Weights of a small transformer language model.
Training: a variant of Muon for these matrices, 380M tokens, 5805 steps.
MLP neurons of a small language model. Each row is named by its layer, matrix (up: input weights) and neuron, and shows model dimensions 64-191. Each number is 128 + 24 x the weight over its row's rms, rounded and kept within 0 to 255.
After each neuron's rows, "fires on" lists the tokens most often at its 100 highest values on Wikipedia text that the model never trained on; "fires in" lists the words (lower case) most often at its 100 highest values on Wikipedia text that the model never trained on. A number after a token or word is its count.

L3.up648 [118  82 144 133 125 146 158 148 137 114 102 142  98 152 108 170 133 119 154 175 143 167 124 143 159 137 157 105 118 134 132 131 182 116  88 131 114 137 104 143 116 137 123 144 173 184 170 185 119  97 101 122  44 138 123 139 150 125 171  97 150  87 107 119 133 146 136 125 117 107 125 107 154 122 139 119 143 131 165 103 121 117 118 137  84 113 141 140 120 156 139 101 117 118  89 132  59 125 143 155 135 145  96 118 155 109 119 125 105 197 140 118 132 134 134 169 133 103 155 127 102 151  93 117  91 135 139 176]
fires on: " of" 26, " from" 11, " career" 8, " back" 5, " for" 4, "ed" 4
fires in: "of" 26, "from" 11, "career" 8, "back" 5, "for" 4

L10.up1149 [ 88 133 135  76 111  93 132 131 143 108 100 116 143 136 144 124 125 133 148  85 167 168 142 123 163 114 125 137 112 124 133 109 122  93 118 137 145 148  92 155 126 148 144 105 138  98 154 166 150 158 125  95 108 170 119 154 110 113 139 153  80 134  88 118 134 124 148 131 127 135 192 126 132 138 152 106 134 139 136 114 146  94 152 125 124 160  97 124  87 137 117 132 130 139 147 128 138 124  95 123  81 151 151 106 122 133 116  91 154 142 157 124 127 138 159 114 104 103 138 105 137 122  99 156 113 144 131 140]
fires on: " is" 31, " was" 19, "s" 7
fires in: "is" 31, "was" 19, "centre" 4

L3.up1162 [112 222 104  95 131 113 117 117 150 174  76 158  96 134 113 130 128 109 182 144 155 123 132 136 120 115 155 135 182 173 166 119 113 133 174 109  95 168 116 132 123  79 136 139 142  86 118 116 163 109 137 135  88 117 104 131 146 152  87 139 106 169 118 107 117 116 109 128 123 110 132 164 140 161 116 143 133 162 106 162 135 107 115 106 120 124 164  79 125 120 130  95 103 154 156 152  99 141 123  85 137 125 145 115 128 121 132 117 114 107 141 124 138 124 132 141 100  85 155 140 143 120 118 141 151 134 189 132]
fires on: " of" 36, " most" 12, "t" 8, "est" 7, " million" 4
fires in: "of" 36, "most" 12, "million" 4, "biggest" 4

L6.up708 [116 143 145  91 137 122 125 115 142 114 103 136 149 130 117 111  96 119 108 114 121 104 158 175 101 148 117 132 116 108 121 130 152 139 105 153 126 124 129 154 115 139 159 144 112 101  83 146  87 134 123  98 153 107 130 127 143 149 163  88 104 149 132 106 145 151 146 125 131 135 105 130 138 119 162  91 148  63 132 119 157 122 137 152 138 140 148 127 118 107 114 151 133 150 129 149 167 145 162 132 141  79  69  76 124 117 140 124 122 136 123 135 120 130 135 137 115 156 123 144 124 119 136 137 129 140 158 134]
fires on: " an" 65, "k" 7, "et" 5, "met" 4
fires in: "an" 62, "k" 7

L10.up896 [116 167 129 147 110 139 142 159  94 119 121 131 129 140 181 110 101 124 111 140 117  91 107 120 117 118 109 107 125 137 172 142 126 121 149  92 142 142 123 119 100 176 146 138  91 127 107 169 158 138 130 135 116 113  96 151 130  89 139 160 158 148 121 134 155 105 118 150 114 203 151 155 149 163 140 113 129  94 131 121 114 124 104 116 133  88 141 146 152 167 144 124  92  84 108 104  65  97 111 155 112 155 129 151 110  71 131 123 133 136  94 148 108  86 135 136 131  80 130 139 104  98 154 115 173 114 136 152]
fires on: " to" 24, " would" 14, " no" 7, "t" 7
fires in: "to" 24, "would" 14, "no" 7, "t" 7

L10.up192 [124 122 139 118 143 102 129 142 121 109 104 173 144 143  99 110 130 157 107 154 141 131 173 153 129 126 133 108 104 142 138 112 137 108 109 161 137 132  84 164 123 132 126 158 147 104 106 152  77 123 103 126 159 132 130 148 112 102 113 138 134 137 138 166 178 130 109 168  81 138  86 131 115 120 181 120 130 140 121 134 124 102 121 137 110 148 156 146 119 113 128 151  70 108 113 170 132 134  97 161 108 168 124 139 160 165 174 112 138 134 114 160 152  90 114 133 154  99 124 109 181 128  83 125 143  93 140 151]
fires on: " an" 65, "s" 5, " An" 4, " during" 4
fires in: "an" 64, "s" 5, "during" 4

L10.up826 [139 170 104 124 151 159 136 122 103  93 127 133 107 121 140 156 147 133 132 133 107 146 121 155 150 119  73  85  95 108 146 131 161 160 132 121 149 126 132 123 177 102 147 140 134 124 111 119 136 157 143 103 105 140 115 127  96 203 124 140  91 133  96 146 141 128  92 124 128 135 173 130 121 102 127 124  93 119 110 124 133 122 126 153 115 173 124 130 129 116 107 128 127 123 130 137 120 108 138 125 118 130 124 129  93 106 111  70 100 121 187 129 115 100 122 150 148 107 103 186 147  82 105 145 116 101 170 147]
fires on: " its" 20, "s" 17, " this" 16, " was" 13, " that" 7, " is" 6
fires in: "its" 21, "this" 17, "s" 17, "was" 13, "that" 7, "is" 6

L2.up833 [108 139 141 156 141 154 170 141 146 162 115 139 129 121 191 161 102 115 122 116 133 136  89 156 146 120 130 124  99 121 117 133 137 142 125 185 139 159  90 147 137 141 160 119  90  99  98 105 149 153 136 139 108 151 146 152 123 113 140 116 131 140 133 120 103 120 162 138 141 104 165  98 127 130 117 137 124 115  99 139  77 118 106 131  83 113 116 137 109 130 155 139 101 143  77 149 116 107 151 154 100 125 146  93 147 177 149 128 116 100 126 112 122 149 148 127 109  91 118 119 120 110 109 123 152  83 122 139]
fires on: "r" 22, " November" 19, " July" 7, " December" 6, "ber" 5, " October" 5
fires in: "november" 22, "october" 11, "july" 9, "apr" 7, "september" 6, "december" 6

L2.up1184 [111 134 154 140 124 113 171 120 148 174  85 117 143 160 148 165 121 165 116 168 161  99 144 148 122 131 140 105 173 129 138 138 125 123 111 126 151 190 187 112 132 155 164 124 132 137 110 105 145 121 132 123  82 122  97 115  95 116 105 117 146  96 120 137  95  78 101 111 110 168 103 105 142 140 130 138 128 125 140  56 126 138  69 146 156 109 130 109 102 133  94  94 172 135 116 147  90 127 114 138 139 127 127 120 141 122 157 130 154 119  99  91 106 131 151 153  97 158 109 125 163 133 143 111 145 163 142 133]
fires on: " of" 43, " well" 13, " She" 7, " elections" 5
fires in: "of" 43, "well" 13, "elections" 5, "she" 4, "sheet" 4

L3.up892 [142 164  68  88  89 168 146 197 115 136 142 113 137 114 126 146  87 134 143  62 106 134 133 110 139 120 121 149 172 139 185 125  94 174 157 123 137 102  93 145 108 142 143 138 126  63 156 115 124 130 121 119  72 135 112 117 148 139 143 168 138 149 140 143 160 121 182 126 107 134 185 102 146 150 141 115 158 148 128  85 102 120 143 100 139 149 173 158 123  98 142 111 153  90 183 141 107 182 122  92  91 138 145 122 138 175 116 108 150 119  95 149 150 206  98 162 111 113 102 139  89 142 101 137 105  87 134 113]
fires on: " No" 30, "t" 11, "No" 9, " most" 6, " highest" 5
fires in: "no" 29, "most" 6, "biggest" 5, "highest" 5, "national" 5

L3.up136 [ 99 200 149 126 100 166 145 119 132 100  97 139 159 132 131 148 132 117 141 147 160 134 169 129 128 141 138 120 196  60  89 131 112 135 138 134 109 117 119 160 127 108 122 168 129 123 139 133 111 135 135 103  77 145 123 157  97 177 148 150 127 140 121 133 127 113 155 115  73 180 118 145 134 117 171 116  84 109 134 133 122 146  84 148 129 121 106 143 115 133 142 153 143 127 123 131 124 158  70 144 121 141 128 108 126 140 128 144 140 164 120 128 131  90 160 174  91 140 108 100 140 127 132 136 135 123 149 129]
fires on: " there" 28, " There" 15, "There" 7, " and" 7, " following" 5
fires in: "there" 48, "and" 7, "following" 5

L4.up724 [131 120 166 105 113 113 106 116 108 125 130 116 135 150 124 160 154 121 147 116  99 138 119 109 136 138 122 140 109 152 112 120 114 146 109 119 112 131 155 103 134 128 114 105 114  81 141  70  90 131 120 122 119 133 111 134 121 136 156 131 122 127 162 138 151 118 120 123 121  89 126 125 139 132  63 167 119 139 150 140 162  93  58 168 140 148 119 100 120  93 123 145 108 164 120 112 133 132 126 108 126 114 124 102 150 137 164 145 120 118 130 106 166 130 135  59 124 145  99  95 119  58  84 117 137 118 116 133]
fires on: " with" 12, " of" 11, " when" 9, " were" 8, " from" 6, "ta" 6
fires in: "with" 12, "of" 11, "when" 9, "were" 8, "from" 6, "this" 5

L3.up506 [141 113 139 133 101 124 116 138 124 133 148 112 140  72 140 116 116 159  97 160 132 133  93 130 142  96 126 144 155 178 110 130  95 107 106 156 133 157 114 143 152  97  68 107 134 122 116 106 107  88 115 113 135 150 123 185 175 145 104 132 143  91 130  54 101 106 119 171 101 129 149 116 165 110 145 175 131 151  99 166 155 117 102 117 118 120  74 138 148 103 135 158 124 149 113 165  88 104 156 111 111 123 148  90  83 151 105 130  98 175 113 136  90 139 145 163 140 109 132 134 142 121 122 115  96 138 119 119]
fires on: " Total" 18, " hold" 16, " 100" 10, " Swing" 9, " females" 5
fires in: "total" 19, "hold" 16, "100" 10, "swing" 9, "females" 5

L10.up77 [123 130 109 140 154 126 150 144 121 129 138 151 156 158 124 125  66 132 131 156 125 121 141 153 105  72 175  91 154 131 116 139 128 131 111 152 118  96 142 102 155  86 160 142 130  94 132 116  98 144 166 100 157 107 116 155 119  84 156 135 187 146 121 133  91  99 100 102 144 160 102 147 116 143 156 171 173 141 142 132 106 167 149 109 116 135 140 148 153 137  91 134 101 152 123  97 161 135 167  89 159 105 109  93 160 116 138  84 141 176 121  98 152  96 138 113 100 132 108 127  70 142 105 126 113 114 110 118]
fires on: " and" 28, " there" 14, " There" 10, " but" 7
fires in: "and" 28, "there" 23, "but" 7, "which" 4

L4.up925 [151 130 156 169 118 145 146 162 124 136 143 119 141 142 136 113 115 102 117 180 140 142 150 118 153 139 106 111 134 140 129 150 118 124 140 150  95 119 122 140 161 149 167 124 125 147 125 156 144 131 124 110 112 123 135  92 102  57  79 119 145  93 146 107  88 129 111 123 133 154 125 124 137 125 153 116 118 106 142 127 128 148 105 127 118 152 127 133 119  97 135 131 164 184 130 140 120 117 133 136 151 162 102 127 129 140 154  82 174 136 127 133 118 133 208 108 150 105 136 108 141 142 133 140 154 123 127 134]
fires on: " where" 21, " which" 17, " there" 7, " such" 4, " as" 4
fires in: "where" 24, "which" 18, "there" 6, "such" 4, "as" 4

L3.up658 [139 126 136 114 142  68  99 148 112 130 101 124 123 137 160 119 102 145 149 138 135 116  90 102 105 104 159 103 143 143 149 112 100 160 123 118 114 145 147 160 142 118 122 127 167 123 139 130 127 109 150 110 102 115 144 107 156  97  70 135 148  86 162 163 181 118  90 133 160 125 121 114 164 158  98 145 137 125  80 101 148  59 116 170 131 108 143 110 141 150  92 138 135 165 128 140  86 113 170 130 138 126 143  95 127 138 174 146 118 126  84  97 152 166 102 125 142 107 139  95 134 112 132 130 143  97 100 124]
fires on: " of" 76, "e" 7, "ta" 7
fires in: "of" 76, "milwaukee" 7, "toyota" 5

L2.up880 [164 161 126 128 122 124 158 153  99 135 179 132 144  94 131 151 142 106 107 167 146 122 120 131 172 152 112 117 114 123 137 126  82 178 126  98  89 117 130 119 113 138 171 107  91 165 121  92 115  69 129 124 119 133 141 131 104 173 148 135 158 116 117 118 115 129 207 123 143  92 136  98 164 161 148 114 138 117 116 142 100 124 109  98  91 148  81 148 120 190 115 140 133 130 111 124 139 142 115 110 125 107 150 141 138 134 126 165 161 129 122 119 118 103 153 157 176 123 104 151 133 106 166 168 122 120  99 128]
fires on: " November" 25, " September" 14, " February" 14, " October" 11, " December" 11, " July" 6
fires in: "november" 25, "september" 14, "february" 14, "october" 11, "december" 11, "july" 6

L9.up376 [137 139 151 123 112 141 133 135 127 111 154 127 156 167 161 146 106 130 104 146 153 115 124 137 136 140 156  95 137  97 110 131 142 110 101 135 148 141 114 137 111 120 119 130 112  78 114 100  77 121 130 109 163 148 180 172 158 122 123  60 113 187 173 134 136 150 138 117 108  97 125 143  95 129 124 125 184 121 154 200 147 131 179  99 103  96 133 100 114 110 122 140  93 129 135 133 147 119 121 126 137 109 101 119 118 152 119 131 139 147 121 120 104  74 126 155 140 106 119 171 117 129 139 150 166 109 145 117]
fires on: " an" 92
fires in: "an" 85

L2.up954 [134 128 114 150  86 137 105 148 122 137  90 135 133 105 110 117 149 136  99 154 123 109 145 148 119 121 135 109 163 144 120  83 106 140 106 109 120 140 140  90 159 124 147 138 106 103 143 129 102  85 150 127 106 177 147 101 113  97 148 115 114  97 116 105 111 157 134 123 127 130 172 117 101 145 140 129 123 109 126 112 156 134 126 107  78  98 122 155 128 130 163 121 145 113 119 133 107 157 164 138 118  97 140 119 124 114  94 129 121 151 135  86 102  99 158 165 129 113 148 120 120 144 150 102 122 164 140 144]
fires on: " there" 32, " Total" 24, " median" 5, " females" 5, " total" 4, " census" 4
fires in: "there" 32, "total" 28, "census" 7, "median" 5, "females" 5

L6.up72 [116 147 118 143 128 188 109 123 136 128 114 133 161 131 122 143 153 142 109 142 129 161 157  89 100 143 155  78 146 141 110 102 154 103 174 149 125 138 104 121  99 196 127 107 127 110 110 124 102 120  77 141  90 121 105 119 129 150 133 144 111 102 124 125  91 140 132 121  85 136 108 134 144 103 104 115 154 128 156 125 130 116 124 144 108 136 140 132 130 115 132  73 146 109 111 134 130 121 112 107 140 122 124 130  98 114 115 105  93 166 155 140 148 147 132 146 163 174 144 139 113  97 152 153 120 158 148 169]
fires on: " by" 33, " with" 23, " as" 10, " for" 8, " including" 7, " Her" 5
fires in: "by" 33, "with" 23, "as" 10, "for" 8, "including" 7

L10.up273 [125 144 135  94 114 106 121 173 135  68 201 141 116 150 140 118 151  80 139 116  97 135 114 108 106 141 101 143 161 156 158 154 140  77 135 112 121 152  93 112  95 138 117 133 146 109 141 118 115 166 112 116 119 119 110 135 111 173  83  99 157 170 125 161 135 109  80 135 121 149 142 111 133 135 159 144 156 159 115 119 137 107 147 114 102 166 137 164 123 138 128 137 137 134 144  87 143 139 136  96 123 156 123 121 136 100 159 103 138 117 131  74 106  97 114 126 177  95 148 159 102 132 125 110 153 129 163 132]
fires on: " was" 51, " been" 9, " not" 7, " were" 7, " is" 4
fires in: "was" 51, "been" 9, "not" 7, "were" 7, "is" 4

L4.up515 [129 147 165  94  79 127  85 133 111 143 120 125 133 129 158 155 111 141 160 168 121 125 134 131 133 112 110 147 108 145 140 163 146 159 123 129 136 150 126 111 194 118 117  97 155 134 110 141 134 143 103 103 132 107 155 101 141  86 107 173 165 138 109 126 136 129 149  96 143  67 174 137  84 117 140 110 131 103 125  79 151 145 146 161 136 113 116 143 106 147 144 131 120 112 139  89  97 158 114 137  92 143 174 114 100 158 129 128 156  92 144 116 158 139 119 141 138 138 127 138 168 137 148 118 182 135 122 124]
fires on: " that" 23, " same" 18, " of" 9, " real" 5
fires in: "that" 24, "same" 18, "of" 9, "grow" 4, "taichung" 4, "real" 4

L10.up27 [138 114  73 122 115 133  81 122 179 134 165 144 114 110  95 148 116  83 126 112 125 133 125 143 113 124 158 120 113 123 149 103 140 151 116 185 152 114 142 127 130 135  98 125 118 125 125 129 126 149 172 147  81 139  93  82 129 106  93 139 126 115 114 125  99 146 132 159 124 140 114 127 147 127 116 150 180 102 126 117 154 122 120  98  75 116 138 141 130  97 124 103  91 149 159 110 123 179 147 101 104 149 133 136 123 142 109 182 134 133 107 116 125 150 124 101 193  90  82 143 151  82 138 143 141 132 112 140]
fires on: " of" 25, " in" 14, " to" 9, " during" 7, " into" 5, " and" 5
fires in: "of" 25, "in" 14, "to" 9, "during" 7, "into" 5, "and" 5

L10.up1228 [ 91 132 126 141 174 168 111 107  94  67 155 126 109 144 139 119 140 112 116 135 157 118 145 118 134 100 108 132 119 124  97 142 122 125 129 129 146 180 101 131 130 160 112 132 104 123 135 150  89  99  79 154  98  91  85 121 145  95 147 103 123 117  71 133 135  89 141 118 159  90 146 138 114 145 126 117  86 121 143 106 120 132 101 119 118 144 133 121 180 128 142 152 130 145 172 120 128 104 174  89 103  63 108 127 112 118 127 183 115 113 186 139 101 143 149 162 104 120 117 138 108 133 112 116 153 134 120  72]
fires on: " can" 20, " would" 9, " may" 9, " to" 8, "I" 7
fires in: "can" 18, "would" 9, "may" 9, "i" 8, "to" 8

L3.up52 [105 141  99 104 150 145 129 100 136 142 144 134 118 109 152 157 147 130  98 153 139 156 172 115  96  85 114 170 165 148 126 122 121 138 122  82 165 129  90 106 110  86 146 146 131 110  88 137  96 109  91  85 125 140 146  87 140 151 137 122 183 107 139 126 137 118 122 114 117 177 142 104 115 158 101 135 112 138 117  90 130 134 127 115 127 123 179 130 137 122 139 125 135 128 144 193  82 169 100  97 163  81 146  90 116 126 130  79 164 143 142 122 137 135 126 161 116 155 133  85 154 102 142 135 145  91 113 135]
fires on: " She" 13, "Personal" 11, "She" 9, "line" 8, "He" 8, "There" 7
fires in: "she" 15, "he" 12, "personal" 11, "there" 7, "sheet" 5

L3.up382 [123 116 147 146 135 144 130 115 127  76 131 142 131 149 130 140 145 116 147  84 154 142 136 107 161 131 164 122 139 152 106 107 131  83 176  68 113 124 121 157 105 129 148 131 157 151 112 147 125 130 111 114 120 179 111 128  87  88 135 144  95 106 148 117 142 148 143 148 155 111 134 100 131 171 160 106 177 101 142 127  95 175  84 124  54 135 133  82 168 133 125 122 124 103 118 144 128 145 127 126 133 149 158  81 119 133 179 129 145 139 116 160 143 119 139 119 140 141 137 165 138  99 124 120 110 137 176 116]
fires on: " of" 22, " as" 18, " including" 16, " include" 11, " included" 9
fires in: "of" 22, "as" 18, "including" 17, "include" 11, "included" 9

L10.up1164 [113 173 116 136  96 197 163 146 105 123 111 142  90 117 150 114  98 102 148 144 120  65  80 120 113 109 145 117  84 111 156  94 135 153 130 127 141 127 119  91 120  98 107 120 124 129  91 114 125 121  92 118 127 124 103 146  98  99 117 147 157 134 154 136 128 157 126 162 144 110 172 158 141 154 160 165 140 126 119 138 125 118 159 139  95 115 158 153 109 138 123 116 139 163 158 119 131  80 155 144 138 136 152 128 135 136 149 130 144 108 162  73 138 116 162 137  93 145 124 130 121 111 132 154 154 117 125 130]
fires on: " to" 20, " can" 9, "born" 7, " may" 6, " em" 4, " would" 4
fires in: "to" 20, "can" 9, "born" 8, "may" 6, "emotional" 4, "would" 4

L3.up712 [102 116 145 118  93 119 111 166 129 102 140 126 162 149 143 194 145 107 106 160 175  97 135 184 148 132  56 114 126 118 139  91 154 105 140 121 121 135  89 122 192 140 116 132 118 138 141  93  85 112 129 116 142 124 136  85 155 115 151 115 155  96 154 103 123 149 130 169 172 143 132  83 115 134  93 119 103 116 151 108 150 175 111 149  96 104 152 112 118 121 139  79 138 106  96 134 106 158  89 157 146 123 127 102 119  72 121 170 130 131 105 144 115 145 130 125 166  96 130 100 115 127  83 151 136 133 153 129]
fires on: " of" 43, "al" 13, " Total" 8, " for" 7, " to" 4
fires in: "of" 43, "for" 7, "total" 6, "to" 4

L3.up776 [156 178 172 121 184 141 137 133 155 128 138 174 138 113 134 158 147 131  82 142 122 170 105 145 143 142 124  93 130 112 121 112 150  94 136 140 104 152 107 157 131 147 118 119 100 153 103 114 143 112 123 113 135 126 107 167 135 102 140 152 140 102 136  99 101 124 147 107 139 124 137 140  80 132  96 113  98 132  86 103 120 119  97 129 162  94 160 171  82 153  33 117 116 133 127 146 105  65 124 151  86 163 101 136 167 164  93  98 106 145 116 179 159  90 106 153 115 142 147 131 123 118 149 138 164 106 108 135]
fires on: " after" 25, " After" 24, "After" 9, " Since" 5, "Rel" 5, "Since" 4
fires in: "after" 55, "since" 11

L2.up922 [157  92 121 150 107 130  99 134 135 141 169 137 196 157 111  96 115 122 144 102 142 101 125  90 116  99 150 161 141 179 103 132 172 128 121 123 119 185 124 118 124 101 181 159 109 131  90 141  97 143 103 111 172 142 152 143 121 144 185 117 146 103 101 129 137  71 154 154 107 120 115 131 114 123 120 112 144 128 144 134 121 105 127  87 122 132 134 105 120 142 146 157 102 108 128 111  72 149 120 103 135  96  89 120 114 133  81  81 151 151  65 150 165  75 139 167 125 147 113 114 119 133 173 116 109 149  87 132]
fires on: " there" 34, " There" 16, " play" 8, " played" 6, "There" 6, " Cou" 5
fires in: "there" 51, "play" 7, "played" 6

L2.up568 [109 120 106 141 123 105 164 131 118 117 108 116 134 159 136 143 182 110 149 151 135  82 106 143 143 130 145 126 130 134  98 133 113 140 148 146  81 146 174 110 111 133 129 131 138 139 119 137 110 110 150 119 103 141 152 150  69 132  79 106 105 129 144 149 106 136 117  86 133 148 126 132 105 139 142 146 124 120 100 148 139 158 101 137  75 118 116  96 135 102 125 106 126 131 133 166 122 138 106 115 147 112 143 130 163  99 110 118 203 143 105  99 156 107 136 105 111 119 143 129 115 157 165 132 115 104 138 123]
fires on: " there" 26, " There" 15, " what" 12, "ings" 10, "thing" 8, "There" 7
fires in: "there" 42, "what" 12, "things" 10, "everything" 5

L3.up850 [128 136 129 140 135 206 110 135  99 152 173 116 144  73 107 136 109 153 128 126 123 153 103 134 143 153 135  67 152 129 134 155 180  92 157 143 119 122 187 118 124 162 139 166 103 131 102 146 133 165 106 177 116 109 149 132 136  81 129 151 144 101 143 131  78 147 119 116 104 154 153 162 137 178 122 110 140 135 143 117 137 169 108 118 144 151 117 105 158 141 110 116 119 129 140 154 105 130  90 147  74 136 111 121  93 122 163 102 201 136 136 115 141 122 154 117 100 152 141 166 137 122 133 145  92  83  56 121]
fires on: " that" 34, " where" 31, " when" 7, " which" 5, "y" 4
fires in: "that" 34, "where" 31, "when" 10, "which" 5, "although" 4

L2.up129 [113 124 131  77 116 169 156 139 100 158 116 110 174 120 107 150 166 127  86  70 103 160 145 109 180 104  91 120 106 180 157 116 123 135 105 125 130 124 114 114 125 140  89 111 140 151 110 151 161 147 140 144 166 106 118 144 177 127 118 125 176  99 135  84 120 115 116 117 129 189 120  82  98  96 113 139 141 107 147 130 142 118 120 155 143 138 151 139 138 133 154 142 171 123 149 168 142 122 133 138  78 121  99 145 103 143 113  81 107 153 120 145 119 153 125 139 110 155 132  90 115 136 156 108  97 146 138 138]
fires on: " long" 32, " only" 29, " just" 18, " ft" 6
fires in: "only" 30, "long" 27, "just" 18, "ft" 6

L4.up746 [109 179 131 103  92 134 103 111 128 177 130 135 133 113  90 135  88 103 116 138 171  75 177 140 139 162 134 126 150 146 123 106 122 151 190 151 115 122  41  90 119 137 158 153 129  93 114 144 134 157 116 102 116 171 133  81 134 126 124 127  99 153 148  91 154 130 144 134 138 103  85 147 117 176 131 131 183 146 120 111 131 116 131 149 144 114 141 156 119 101 113 115 136 117 129 142 148 134 136 118 129 100 115 132 132 152 151 119 137 142 121 141 107 101 121 166 178 121 168 117 138 139 143 129 120 129 135 140]
fires on: " of" 83, " with" 14
fires in: "of" 83, "with" 14

L6.up322 [136  80 171 128 154 120 148 130 164 124 131 156 143 141 119 132 129 144 100 154 124 117 100 122 119 158 133  80 109 143 146 103  65 102 131 155 120 120 129  86 148 117 126 159 112 148  94 131 111 100 123 134 153 177  89 131 117 151 124 155 120  89 114 107 175 125 148 137 136 126 110 142 140 167 124 138 200 126 158 125 156 134  86 147 127 166  96 147  85 114 138 121 161 121 188 154 116 118  99 120 108 139 137 104  85 162 133 112 115 130 143 125 159 139 185 136 169 190 121 119 128 129  82 119 149 109 140 136]
fires on: " the" 34, " by" 19, " with" 6, " is" 6, " to" 5
fires in: "the" 34, "by" 19, "with" 7, "is" 6, "to" 5, "from" 4

L3.up649 [134 106 161 121 101 149 112 109 160 114 107 141 100  97  98 136 157 110 125 173 120  76 113 127  99 151 119 146 133 118 128 111 142 125 121 123 139 151 104 122 155 168 124 124 115  98  84 126 136 146 134 138  83 120 162 100 145 130 121  91  88 112 108 146 130 128 120 174  87 154 136  86 139 122 164  78 171 134 109 154 184 144 133  98  74  98 172 108 117 106 122 155 129 144 137 167 109 151 122 126 139 146 133 148 118 140 123 168  92 129 142 128 100  80 172 164 140 106 109 105 115 174 121 104 102 114 138 138]
fires on: " of" 51, "day" 5, " for" 4, "t" 4
fires in: "of" 51, "for" 4

L10.up1159 [148 127 137  87 154 148 152 100 101 129 122 120 143 139 172  96 121 129 105  86 137  90 154 143 100 101 127 122 121 143 115  93 156 151 131 130 146 145 120 141  99 145 115 135 136  89 122 102 125 169 121 154 110 134 117  98 141 110 145 118 148 155  74 151 123 121 124 140 107 122 156 138  98 152 156 133 120 119 115 139 141 155 184 146 133  96 114  86 136 160  99 144 139 141 165 101 127 132 129 174 149 128 148  77 127 138  82 144 157 130 156  78 155 111  89 110 104 125  77 117 147 132 101 133 122 137 179 128]
fires on: " an" 84
fires in: "an" 78

L9.up350 [122 135  98 122 138 155 128 115 124 163 138 109 165 105 120 170  98  85 128 147 126 100 104 123  94 108 104  97 145 116 157 147 138 155 103 101 134  99 166 147 143 154 117 133 115 109 101 112  75 159 114  75 148 181 132 110 140 147  97 122 139 192 141 142 165 147  92  95 176 126 159 120 108 134 150 128 103 111  95 186 168 139 131  98  88 133 125  80 102  79 126 104 126 121 100 109  98 143 146 146 102 154 148 134 137 194 135 106 110 121 123 117 146 138 145 148 101 131 162 122 106 106 143 139 169 115 135 124]
fires on: " an" 73, " that" 10, " one" 8
fires in: "an" 74, "that" 10, "one" 8

L6.up1183 [114 130  89 172  84  83 122  82 137 127 113 171 136 114 126 121 135 121 139 150  85 133 144 194 135 105 134 110 111 129 130 138 143 143  95 150 137 153 132 109 131 143 138  95 174 129  93 136  81 139  78 109 142 203 151 127  85 139 153  89 126 112 128 103 149 142  65 144 125 112 119 146 110  94 134 128 157 137 127 160 141 171 134  96 100 149 158 104 118 166 103 135 115  99 111 147 117 132 147 165 137 137 126 134 139 148 146 107 135 129 139  76 124 106 149 149 128 123 137 109 193 151 151 143 136 148 158 122]
fires on: " an" 86
fires in: "an" 81

L10.up470 [ 94 149 118 149 109 101 173 122 148 127 140 128 125 136 145 114 132 128 145 139 160 119 172  90  99 122 122 116 127 137 148 138  96 181 155 122 175 141 138 114 164  97 140 128 146 102 150 119 126  99  80 126 108 127 122  98  81 135 113 174 163 133 124 125 153 122 108 123 160 155 116 174 106 144  84 147  78  81 106 117 118 143 127 149 117 106 125 124 151 156 132 141 136 155 134  89 143 116 150 118  98 139 118 140 164 126 148 112 120 103 176 109 164 126 140 129 109 165 136 142 135  86 124 155 146 118 140 125]
fires on: " can" 15, " would" 13, " to" 10, " may" 9, " have" 8
fires in: "can" 15, "would" 13, "to" 10, "may" 8, "have" 8

L10.up316 [119 119 128 135 171 131 129 133  63 103 121 104 126 139 117 138 110  89 144 122 158 140 145  64 158 118 150 122 108 151 114 186 109 135 125 121 136 144 141  80  94 113 159 170 105  64 128 101  98 122 134 123 159 125 100 106 136 138 119 124 163 132 138 109  81 153 119 112  68 144 160 145 107 141 143 111 152 145 124 136 113 174 151 134 116 100 113 124 150 144 122 153  71 154 125 123  96 111  85 104  90 128 135 105 124 115 120 122 142 150 148 143 140 127 153 157 122 108 122 101 131 119 190 145 137 115 104 147]
fires on: " which" 27, " It" 10, " This" 8, " there" 6, " l" 5, " that" 4
fires in: "which" 28, "it" 10, "this" 8, "there" 8, "that" 4